config.toml
num_attention_heads = 6
qk_norm = false
lr_mult_o = 4.0
schedule = "wsd"
decay_shape = "cos"
MLP neurons of a small language model. Each row is named by its layer, matrix (down: output weights) and neuron, and shows model dimensions 64-159. Each number is 500 + 40 x the weight over its row's rms, rounded and kept within 0 to 999. Numbers have three digits each. A neuron's up and down rows have the sign that makes its largest values positive.
After each neuron's rows, "fires before" lists the tokens most often just after its 100 highest values on Wikipedia text that the model never trained on.

L19.down145:430459494554481515546495498492525499440412590449553519564504464479478497448507503414421462508480465467510473444494434441409516546496494503426490478522513541477452489542466493549521573466521475535487513499463444440467496457473520500426558472498489514521507505547464530436555439485517422508
fires before: "'s", "1", ":", "'", "."

L16.down257:475432470556535496488506471524490491489511533509456540496428520548449498506487501443412472545476486413518452470523464561441500498495544500482451559516478536550508498530532487451552491481533538406552514509480555466547538512454512474492566442468551515451499505532490482502503450483468479570
fires before: ":", ",", ".", " |\n", "–"

L7.down192:526480507504494519542439493540451518432508486549587438565423453501538569486417554469460553518529498528484460544497504530488517513475474487467524375503491528527519445479430465507519428473533505512491451488504483486535542542459482483448455461504437528489574480552545421433484435448479506471
fires before: ",", ".", " |", "–", " he", " to"

L3.down164:418514483406530535483485440538506499576494479483470560557485545561568461537451502468492491507563486430469488494554491497527490451533519521457570499505535498599464493543506414547449493435419554479529437404575552500468523531529494448508466557595505450527452537464507480472525527500491526543
fires before: " |", "–", ";", "ish", "+"

L6.down136:475491523485575534427469539482449480451450445526552522451454552464530493458494493506445484395528533577512490550501534482444568463534529546480533496481464426497522466492472456442431534496549481472502521416502505460466451526511531430482450494472540586523488488503552481455523543553526473463
fires before: " |", ":", "\n", " "

L5.down152:501501552490479614487512509394452517444485552474457576498575522518567503521530486522564506495485425527449494478471584447533533512522515569495569511476580440483505520501533487414494538515474474470582525501477497564471472523489518470495496444475504496471461491549479511503521491461449541473
fires before: "|", "|---|---|---|\n", "|---|---|---|---|\n"

L16.down232:520508515506460431508524512542533579495509511481491490517481479514477541458444562447492491474578564519455498480566498484500511465469498477492477476478505461502534528547519516513485531577504476494433458486538543505475493556554524471485467463457540485502492450552484504549469436443500499524
fires before: "|", "ald", " with", "|---|---|---|---"

L12.down351:489491441521540531465533532498590524593505544531455448545466437480509485473469484532460448521493548509435490461477551497564504501499464501480485484399475477510490545527508497555435537501484481536521504513454528490547526541464496562452517438492425452464464483501501427540502492529527461472
fires before: "–", ":", " |"

L20.down341:517520466546505509478451499490488545492573511515451455474428423456478510496464489491531418547536553520468483534483383484515544510461518601463447472505513573469496402489482574527489478442444534520541524504479544477509518518486483495490438458548544534476549474470432521475504544501444536423
fires before: " |", " ==\n", " ", " =\n\n", " ==\n\n"

L20.down88:464501403529516630498524516524546392459480505464528538449551449508445536503508443545494594480570538512519503527494461474487537497544493529478420504469471431485533463462501490482464507517488443449510492549481501570519471547499438513530522512506522556549479539434486497473498516554518517488
fires before: " "

L11.down264:440491571535509478587542485480459530492526441529475540481426536451508473526469462511514565461519476462474499442538504485540488532517557532532526489454414488457436495488434474488512516497585480555459467499506525486514476526525492456556465475441525464511453544589443518502517521499517518521
fires before: "==", "In", "===", "He", "C", "On"

L11.down230:443483445430470493554490473496497478574464538462500510519506504467418476532551467414505421518488467500458398471442451564510521527487518506587415462445517568484497460504518488539543505475486521500507494509487446479532478516499545495472497520508503457474508492491545524496438527498508542510
fires before: " ", " —", " G"

L16.down318:507486545498548458536517444522555494492462491529519512462399457504463533463535487541513420470471526471476484493451524475431498508547463446517444483398487490453443455412545460480505553504500577534459471488528508537538481511501445553535524560554533489437575476482518473453435556509454538503
fires before: " ", " Republican"

L5.down133:476410434487487482464628446526471417554485515456530487505472452564406459478479545424521497452553460503506572592503482565485500526470558528474509517500482451464521513516496463502475447572431430460491508538526494534507537481423443528464470509534541501509468471547501404509469502461525498502
fires before: " ", " —"

L21.down2:460491505484581543480482533518465549455478536506474495505451474503527484512515513494488478498490490481511482472486511510465515460476494472531529460470522441533470499511515470473512519433539498500503441486508508202528466458538526540548549522460471468475458488472497480499577466496427501514
fires before: "7", "3", "6", "8", "9", "0"

L10.down5:517518464573486497461507491490497448532488491523577448517527488466510439468417543477416485511494520518500520430567451510577466516520535509550486549393510461475451471528500500443473522502493499459501464520542489553558492499526414403473437479469490467475450435515503491491426483521489534544
fires before: " ", " Goals", "|", " |", " Apps", "|---|---|---|---"

L20.down289:482508465518532437460443497487514517533502460525551524554400533534549486500409567486447415513542500469525528552517507528467538507472491491458479449517562531484489499510538470535540522518442529466493481420458581450492539441472502474469538478635536481502443433586480502558508461504502529458
fires before: "0", "4", "7", "3", "1", "6"

L18.down34:409495508491513451490531451401468479453570497563490521442440503550531510505500507431452491491527519442500489425490553482505478524494504531443519466459483525496451499608524463537512540476494503475572517495495549460512513492527489586468505508484510479508538470462508515473567538484446535530
fires before: " ", ","

L19.down348:531559563532458493569502563462513467521510531464498539447564504540503488529465529550541513481458547532544530520474538520554517476437518559593425449473462524506496512463515565496522524483515485452581541499480502401504441552485483486474500532535485499431535476488537436489496485478521472557
fires before: ".", ",", " and", ".\n\n", " in", " with"

L19.down160:540482528527531516459554452504526560463501469524441486489412524527465474562547488501478511420508497497547447500505572494453518494441439472498420516447602495492435455478499523527492533504511474551520521538549497481472509510520485545505568435543518432553482530514473505503532413503425527499
fires before: ".", " |", "7", "9", "3", "6"

L21.down73:506455512490549538540559555538520466568449522447460474475459509529519519536477561509505526477515538511471462486521545521476453494520518541438530524517573525472533488522488474541551532545462538486443504530472496477528507453498447537466498463567507504529469429552479453507527569521546544451
fires before: " ", "-"

L14.down94:501482523458504465447521520548526518474440455552546504496559478502527556532481608631526545486508457500496462558449545541482471499482526523491488520509512532487526468490475536514565468515412464478517435509539490524520468542492462464495570485538485527527564521520553506515436497476498457525
fires before: " |", ".", "–", ":"

L18.down383:448453539456451553490480492514541468509524482506477512460477500567499440564529576498492511540538477504396491463503564538466421491439472496460511476439555470428508520508503434553481517486507464533568480519543511547569529480495484422463511519557468482550467436502465517492551471410455567510
fires before: " |", ";", ".", "th"

L7.down104:491525508536486485502469539480500555497485474427642445476481538530529551501518487473506482518527488553473512474485508531528432525528487452420427516390530562459503485515460504474500425495444523562461410517479476487528492532494457463474489523543508493481479496559625530489477500465541497578
fires before: ",", "\n", ":", " |", "–", " |\n"

L6.down154:519522540536461451483479513476480486441500493445530531538536512490539539528543464488544521509519453444520453531532536536486448455504466476452535483477543476561498497514483472511547540487489409532562478523459533468478466514529556516484546509474488424466516501588529564528556419500431421504
fires before: "|", "ent"

L14.down362:452526464490497498491485503505479471522476534525459500459473488519489545499471502465486445515466524503437514504531530531490455506521480456397519561458555561454518512502483509491467563478534466497542423511553501468460524500461450469532490455501479581441436446580536547437537458546465484439
fires before: " |", "–", ":", ".", " of", "ough"

L20.down132:524522516455551477505487488470526479482507530514435588519545465492471575500481452460509465542497476505480457519531499500501446514573522535506522514491558511450490552460497562443502489525490470514515488492553471556547612460525539467513494450496423540448489528486490513356462474504447376501
fires before: " |", ")", "."

L12.down111:492503563444495524517477415412545538470535466490415530495533508516565469502498442501519534445512434481558530522480501495505539442508533421503532531489467562427545489501481494429521493562488496539538474459497495536468528440467528464523520493482517508495559567460497481477557510479515508450
fires before: "-", " to", "d", "per", "lo"

L10.down192:516443531560430471482533471481495560468485402563495551450498512514483494522558484563491532535463487551434501506483523504486456535463519523513535581517468481529461499507485466518513513484495510509632537467556520504497496471458521485528452527520437548555510475544435534464517433537555508371
fires before: "-", " |", "|---|---|---|---|---|\n", " held", "."

L21.down240:456535489553537490504521537487574512550507521502440483485475417424514521542485546461475513573565454508528492516571498457475571516478468513469471488485480509528502465484505474504428489502454497496567537540490582474527476489466484501502402502460494515439556489519492576467542514488536446480
fires before: ",", ".", " and", ".\n\n"

L18.down121:510526521497523476505514488539525531525595504495488402533548511513482517497469520477540521448492527425521437545475582437523474545516469539496503552488608558573548512470508454538550512473522507524474523497541514453539554491429517410439494492554504549525438535497472420470488520491428477518
fires before: " ", "a", " A", "\""

L19.down319:529424579485487508480486444575486464498394552485433473468509475498543545418543583551550535551549476496509543466493479438506513460520470526396506517409541535512537561458540521424569486534499484506485528479469477444448432472530505424515522435464478495496476433520456490535525519517488509568
fires before: " in", " on", " at", " ", ")", " as"

L8.down67:605505509568474483478474493483540539472458517519526453496494514508524522488477465477451476516516457468434517553500438581534409522502416435418606489441517574444454470490533499455481464496458427415545555474502470482509529456519529480584446467526447477499523498510476507540519495496523539499
fires before: ",", " |", "24", "v"

L17.down372:534580506514542531490552565440494548497575535504493501482521562557548520489459493505489526485499501473590495540508401433425470503509465498478502528491531502449482489464502526477442557485440512532510486511478474468559508440435516486466500518470520572561489504478490510478536503518513523541
fires before: ".", ",", " and", ".\n\n", " in", "'s"

L11.down308:480493395508518469461473546517501454504547498448522590543453550509567497548602580580510470506506515506470533452455502528500497482540476489482474486482498509540473528512502490515458469486547509601486498459513524483426543436485440474537510539486504488538452489460492594488509486479515462533
fires before: ".", ",", " |", "–"

L6.down193:502493469504428509511557520480465525513517423544507516485533559544541497512413412415518493477427494518510465461518511470502453438473505512500420543529545531504554491463501478434501498496536511483495505531563536481549484473556476449577470464455550522451462542541555515446517519523467529458
fires before: "-", "===", "=="

L15.down376:504526488463509468520493537499453533499478559472509498531517412511527500475437492495477488562459416497501606532607513443526504489483501532464502489513429535461527533563490518466532436453542462470472482525514514436483559527453548569588422495477480488542624489554471454496428548481494442541
fires before: "ed", "ing", "es", "in", "ice", "ices"

L16.down33:474527455536532510471515506498505411502524463582614478436470398477537499490505530484478484517550426505540563496458485542531440462544532539509518459490466542495525516485585560509462452545511526498510552503510543493555534471451515441425462508476547499509442466477480462515550470502492516506
fires before: " ", " –"

L18.down204:561491527562512539451496492479488477505531458520515525480535489483546518489499475542524547504550436478438556553517457459514509475543511505505499523458497579496553541557436469575465468618443480532468494481463404379537507550530450501542481552543545526500473496542470416474477469539491456489
fires before: " –", " |", " "

L16.down111:515464482429466468476439495478526527499491491444484601553454562503572601513558527517536524528438509461518536539464535544510451492462481525470559524523532475507381541457478496533608514452491503510543554481516528574527514455504570456484525489529489589474465494478526565423507489457505534466
fires before: " |", "–", ":", "."

L4.down76:514517445494524600456520485466536436444495449488549477458589413505514404483508573473501562510490566515477508520482517578506462492598483538448510498526481465493529494469481493539523537514413536501483518552428552553514554531446474497481527522528544487471543450545546513405530466439407540522
fires before: " ", " Goals", " G"

L6.down70:417438509447520480512452529467522554527542539463480558543469446528454485495527429500489524562468542539545464453582491465518601443506488498490468451404469523472493518439504502521453471442505454482425533568435504535481535483426451503503472469481526460477476457507431488459523505527451517440
fires before: "-", "|"

L7.down247:511546481462442448555526515528505492495476560449540534474598531518458497478482521488490454512517522544513466528467528553487459498506489441506415522510513471524444405484542462433581471483439531483543556547471487474454549433581492470428504516544449404510518445488537505482487482477462495510
fires before: " "

L11.down57:530574450544502478439493441475485453582507470408593443454485460491487510523506491512533497454552518437517477450533480494458553441388460498498479503465470473418440468530476515526503472567490547528550513535481483482517496493470546433533524512517511506512519489479517515558554524463476599508
fires before: " |\n", " of", " had", "+"

L8.down292:506583536491505550563473558518549457549549514470485542444529492517477454521573458470467479593494461487515544553503517564429442497536488445495568512508468470434450474542543461517493546522495514432536527544464442491527494461554529451475521508478542522514461500470576446531541498525542507524
fires before: " |", ",", ":", ")\n", "–", ")"

L7.down337:542446545487444436535543462534589476421510567531530451473518437526463467553468510540521508421483452550525552492436526451505443498457507460446502480499500520488500542423454432531532541517515481470491494482509531516492523513546493519492531465579527519432556531544518544481478492461553475445
fires before: " |", "–", ":", "."

L18.down152:555555555439474490587509483537525467478525552488480481507560496554537563503518497489438536459440540467477443522418473560459467479509521487508531500459500561532448486395484533533510510470408529498525532556489448383449486483492496475513504494582508560491598589379477516490535487537538507487
fires before: " ", ",", " |", ".\n\n"

L10.down362:499437506516448525441529527560501430522474437497509479417521478581482492414510532505467515583534469530458535409455481513546575498521559534507417452503458427491577542530516444568532452534500495542492459519524532452477568541529498503480494451423479440467445487510525500590496534468477473471
fires before: " |", ":", "8", " L", " A"

L19.down89:460545492491478480547574489551542487514507510475456547510444575546560499474492523598426455472451482548513574462409459493474475482466432457501523476442472537468446484509524484475516503477504455525475511392504444473579543509526437461442559513514512380480488551495567475513520574503458422553
fires before: " |", ";", "–", "−", "ouch"

L18.down322:486544458506466436437453497432517536440504435521468504454446452553513471525493493482477489528445510448515452524528498533527520505546482527517499577475473481512521452471501504528481493501518467544534424466539551465428548502521500461566506472472479488503523420504559504491523478442467433450
fires before: "0", "9", "7", "3", "5", "2"

L16.down284:477493525481478532547449404453411516482543551498532520446497515450533589515486526447542528498481526457502533540454514481471488433536493482549471511486475501518518506506509498574521528503534580544472491573519532568518466484508484448487486531474539492531504429503559519522417497502483483491
fires before: ".", " |", "″N"

L14.down358:545438517511447570529493499493490472498543552481472481518507501441466445497572503550485469522471522494516502409495501519530472422521493504493480480490502535527530433421508454594547476433383506482514477542465545464535563451487528466462513540480510473475540507466464525473499479469521511481
fires before: ",", "–", " "

L11.down370:461459502525481502443539570524506458527479464518436481407516481479523563518405518561525446530425536449509438488491460530501457461497436517481482545426476501456518497422467575593507483492460452452529438580486466553522478456512497509537423500472515509528500499526447532588506519571530476508
fires before: " ", " –", " —", " |"

L17.down10:481507538519416485487496510554505480520451511440514469441511463465574503461490545518495483447568463508510534504499433466491430483474565548495573511572462453405512497575474461468547482538512441554508505519504492559557447541469502560579488510532533499476447487489492398536454579515504491514
fires before: " |", ",", ")", "\n", ":"

L4.down258:525563469564510472515502503422482444521524518517508450492478537577531497468554543509518556529535553489515513531498483550513494538466428515532491572461528515505529488563417536522429529452470446506581482528530459465532415540472490538579536564545518546489441559453506508492487516613486534459
fires before: ".", "%", "\n", " (", " |", "16"

L11.down305:477502471477470517467540509451467482458510473528510474487494519531499462501470458472467540435457485555555522520527486494548424427594530534505551533422582555459492436493474484469444447462513471538519566446496504510476529557558413420543491513482482482503597483479510552478464563555466502517
fires before: " ", "19", "20", "P"

L6.down22:463503509455511511537516456445495525436570496517449573498521489519512529450497543514478453561529422543532408524533498510428533490508533406551425497536519411531481560465462472517507491452465559465475461564509534539490504550534513533445549503524501517548440546427521455419467533459503518489
fires before: " |", ".", ":", "',", "'\n"

L18.down33:530560533504550477495449495451483488498459493525465445521443482589531545482436541542484484504500477456542436531499541535515526557542425527575470578493455502526520445505412521489534443564452493515516495472522523528540523525462437519479491436522428473456517553488529497499513547436499525524
fires before: " of", " |", ".", " and", " for"

L7.down244:512477437460513512510518538461493518550526484521501475464509598537534508500486482547482495506466502467557508477426475548458572419502464514509470578477497559512553469542451501414449437489486435498461534467582493457509477547421505503453499452534492551519545526474451533394502487469421529490
fires before: ",", ".", " |", ")", "red", "\n"

L12.down65:478502538541499429476488477427521559487512444481484567517516459488473474506461457503538485504469477542469542522551474523497502539551470447477497513456493567459433451491523518469501476473456404534473561570526498547449498578504516484536439487491476550508600531451414483545523598488464544395
fires before: "-", "down", " to"

L12.down306:507474447452510497355555503416532520461474468539527507455569450536478473512450456429470606542486548565597492437503536492477540500432420479494551435414488482504488502511462522545510430514524446498544514547476512473480516540500524560441501481519467534501492426533519545541537517463437479498
fires before: " ", "at", " and"

L17.down220:505481524613516545504531492509509560451536547511486435470548491466520438432453515497544525541604453550555466547534524508469431553481463517477504487535388559543503527493520440477460556535521549540508443526515440491528481614403524490544486565500557533493492500473535482478506538507421417501
fires before: ".", ":", "°", " |"

L18.down57:570539507467476501474528471570534428495439431507516514506463553545485513492482500484503482456497458458450441531407538450563566544488458430437537488500617481524477541469490481507536432570519498519523508585449552437527522534518565507491569515507497557491488568544464526446508507497474549548
fires before: " |", ".", ";", ":", " %", " No"

L4.down308:521517514494473472485522505478530566516523450410584564458453511481493553464505563535528432485531511494458518494494518547481469512484459529510489532483433444527417484467607503544481527504502470469494498471523554482455449482450439471430489509438479497496582452518525486473503502481574526527
fires before: " ", "),", " \"", ",", ":", "."

L18.down48:521492525585500579492435532542508524496507496460524491550492465495525522527471462507450521514546495480510518496475474551476477492425503522506483618452551487527532512527528523567494522506471514478525506589429479433585529420490491516471505417546500515464485490561514421447465521490476461495
fires before: " "

L10.down15:458535558532503559540483474517411481489543450469488519531496485453581540468432505447535436444462536546473526495536529510498509587510477498570605493466494464544508518496453543511470479537539615520498558482478422493458505578428464561500510495491516444501478460539492513488460473483519527457
fires before: " ", "^{", ";"

L4.down165:488434516520554469498489513468484458484498472476517500496476456580518471551522504494536467476502544521466490446539549523433518425474474522489467461456561565464446426504443540460501558491469490535485366462488473529525465454519470505482508526486567456491582436391613458542468511529479536518
fires before: " ", "|", "k", " —"

L16.down39:444557521555543425483481562592450443469505497482494472467513543494581484563462502491477418524530514481406473474560543507521489442482579482470497518457516499506455491520471365512522463526482490529502528496566556490473515554515474462496487446524461428461508493518487492540497500469535432555
fires before: "|"

L19.down309:486502464585463552531457477472491479533517491526616459390463439614492519481496494484494497512539487505477500495387478526436520573496450444485504523512526557497492501452473498576479542478524443520500537497476510536471502455533469463486532545472517527504545516516525551519541567481520475572
fires before: " |", " (", "–", ")", " in", ";"

L21.down191:518518518443461561515462562427478498459501485502464464559437512560485404472465515448455465483492547512526460541456503595560457521491490560460567515525505463524573496441451557573493505472437506455443501433459463498538422469453481512502479457482487464453540476458488524493543505498511494527
fires before: " "

L14.down267:481541520430455462506431470450504494468502429527501504493460465502456595471503532451363534476492500508496474534483509573452528505530467482457453465542507455533558540515469512500461467513568505463525458470482606464457535486481495517494528523557498541409434435502506510533515513491432467502
fires before: "6", "0", "2", "9", "7"

L11.down367:414429485476477501477479492507462482548503537594536431495479470532575512499522577498453488493525497523522558505538464469446462523494408412467520536523481479494470533515467491525524555520539467524633503447500476450535493539441484505522444509417493472486492488468568556494487519561501534554
fires before: " |", ";", " |\n"

L21.down218:544464465540514472576534433476566459515486468540502574452551529487499517515482556542446484518535503424457526487524498538542490466423499525485482453521558522548518473472495521474458460478492542532478563458492484557524590453469436500450551412508497429483541456481558486459539474490500432532
fires before: " |", "f", ":", "–", "ours", " |\n"

L20.down248:480504452486476499430535549455438532516487489479419582589505456595511495567435479501525528517525527486567564475502514488522474574447471489509500493488547534419478407445514483530534488490495523489440529570514589506453474510464538474541538469474493531541529438518531519535430547443501451454
fires before: "-"

L6.down356:454574488600508497465492501517503519499531581543513552436520530532463563514471524483515532513487507489525556511520549451475495501486522591514479492469506491547539493482511569578535493560454535491503565543439483471493490483491510512450544548485474555550482402446549551501470520523501476400
fires before: ")", ",", "),", ")\n\n", ".", "–"

L18.down255:446457526553551485491508428571467536513454555496538564524487445471539497459442504532490500457477547550625506554471502530502496517439481448465481546457550609517484474540506481525536488471539469499461492562504479461508458501500488447490459551559452467542448510547622455489446474534522468565
fires before: ".", "th", ",", " |", " |\n", ":"

L18.down176:487473489472483513451511541478494488495553477531509441539527426519438499439462482599444420505495390428475576511462434519532489482545526552486455516543506446542480425530514453452549494461553493534458475518462459555485532463519519560507528526496423523505547539558554530468533510530450473516
fires before: "ed", "ing", "s", "es", "ved"

L16.down2:535498544561434476514447544511450504545464542529483494496451501519430464511510537507489471507543527528462465491517471479544504542509498509517497485492501490573473438469512503542453457502509538566471497480502536540523413537423536509537539574563495488439428441522448537473533492481491532500
fires before: "%", " |", " |\n", ";", " "

L20.down192:465521524429499582531475499482450509507492473438515554507494478400441581436507491471541507529515445513484543566538479468471548497478447468460589501470449516486524462551469457462487506527555501475558476468498561425480456537485480462515522497500482487522516433530506524538538524527534536477
fires before: " ", "–"

L3.down43:518541446442537566590458457519448457494552453449540505480556414516412486542494523510585490558515422523560490465524490505488542490502505506502528538482445530519510489514538406490470557512477422523519506508448484463477496576423509483438510500542480507489501463499490473527476596461535478572
fires before: " ", " G"

L3.down101:539456505420471477488510482524562455570442508597547508487566487515462488512551494494536480475463524519498456494489528529491589501463486447456443426462508496538453469427553480458549580540488408494484531481494505565407485466442560533482485483495498413508470508532546387431525543450451551422
fires before: " ", " •", " Time"

L16.down315:551573462464436435440566481456572467477508467534525496464508470477483511562457566474495493518552448458436505463499497487510567525446420497451437506480517492506462523561500497436454444465489531521562480570571511434493609533463548532531479488464497465463430458468466502445512508510494471473
fires before: " |", "–", ".", " "

L6.down271:541541526553435526488537543469518440524468502531614452460479536499527514507588483465507397463509466561464551480470572514442487462529500537544479490497473497473537487503538434509522528510495518536553544486488448513495473423361434450395516462521480514494512554558533484475569528513501517489
fires before: ",", "–", " |", "\n", ".\n\n", "."

L19.down95:513539533487469466449552512526540370473547546513432530522536520474557521501507445472524512522455592494460534512550487472544472477444471488468550530477513488407423564500484463473484531524505467473541542453485544434451561500507514486521502477483478555537469473434561532537546464448526515460
fires before: " |", "–", "-", ";", "}", ","

L10.down260:527490473531555472502560477430499485521483502527508464490576481516428474551535513569482496419417526419555495535507526476504483524521470479516523504503521489508431506502543565456536510563500492526534511555484522468506490497505493465501491479510527491459544492455489498451502472428480558594
fires before: " |", ".", "07", "06", "08", "05"

L6.down220:499416465507467608461476521443595412506492478449546539484517417462629558488507523471491538474524486508493426490509491465488473505430472470459497438520506534534542449490467489422485585503456515563440549510412537485548535523466482499434498503541441448415513512472502530481460522530470492530
fires before: " |", ":", ",", ")", "–", "."

L10.down26:439491521543420383486439551551474446452538447561446526551467509508537478492504565522456552507529499521422550483528480445479479482507457502557558516532513500534520482570474481544532466524482464507525563492518505478538486548544526482437520498442527520478498504532567503500534348530436532485
fires before: " |", " ", ","

L7.down20:457496475505481494480499517517498508545411505503546585524599410542531450497458544494475518479528513495469485516501515545517519553481450447461531458577509496451490559557478551534508480538501497532541504493547482544525484460482521496443489507579465533490497469474466545530570477541463483568
fires before: "–", ",", ")", " |", ";"

L18.down101:471493496538518557583475505503455532434462465525420535466521402496553493466620517497536561418528573489478454474490467575522541527478486469556512428460545430500529514474508487499447583480475451534544496604473502518494480533490518501498568464514582500498479508482524462462487499490499522512
fires before: ".", " ", " |", ":", "board", ")"

L21.down117:475554470501460528527502520508479474544454529405584479510514494540462546568500630512471507463509429525493560492429518499440443516485501480543473446494512458438445481552539479540515483497439526489485492480535540491522428430475475533461537430490467518465527504523569388479532606446478517465
fires before: "',", "'\n", "–", ",", ":", "3"

L6.down368:534478491527521427584458476478482461502540440434550571517501467518484464446531435465517485539541491514492508517530537510467538527477476541573508486467512471500480391522477468499422515501503582499541504543523536490450499503472496447508501548451469467518484532533521492495531503465492563497
fires before: " ", "r", " A"

L18.down150:512455434490575513480497467455469535488528436479524483457464477432550561454534502493538536530498519472506471540561385558475483505507490425478457486520502508494509469443506521557498533551440513541575533498512519420578436411578482519415429488503462437534434481532471535435496461534486494553
fires before: ",", " |", "),", ".", "–", ")"

L16.down276:435492528573549539489494521563488547543612519496547492570481503501500458521518461525428516570486503567468599535543480485421565517520514539488496464489441514460549486549476463486467545562436518516519440498473399544573525479438463510451431511473522523513489540506476545441523531479499489556
fires before: "–", " |", " –", ",", " ="

L3.down96:474458466503541483468523393496522467455528455478477499421533514498463536477540507443504438526489483466502547490510528492448532566501470496531454400422505517512449457439570516424553486536487510501514439505454560471510503549583477493463460403438550485495515538496509437429512494495432502561
fires before: " ", "00", " UTC"

L20.down84:503515569472495491525520501494434568554488483570521461531459490507479560522467473558484536481485521510612474481538459516481470441542516536537498452539538477629450451430478530482596559473496502582492478471491488487456520546582483487466472472468466527449454444525484533518505538522438510534
fires before: "19", "ama", "20"

L18.down26:529550417527467496470509525483498470455534501540420438507523470533454499478591525540539458493523479434471457552517491480428499529511468527505478427530515456484468548472471494482475493476507570551516526528530470397561497504490579491541464505523483502472507468561464467453470492543484488524
fires before: "0", "1", "10", "9", "2", "4"

L6.down63:485474485447400500402434445521487512432505543524506495477547575534513461482520571486473473461467430551559498596535524505435483447451509497521550507490503501547545613504516376490560497449434523473534511538494529445484451513417458558473545488506481496597553512463475518478509416525526490500
fires before: " |", " |\n", "|", ",", ".", "w"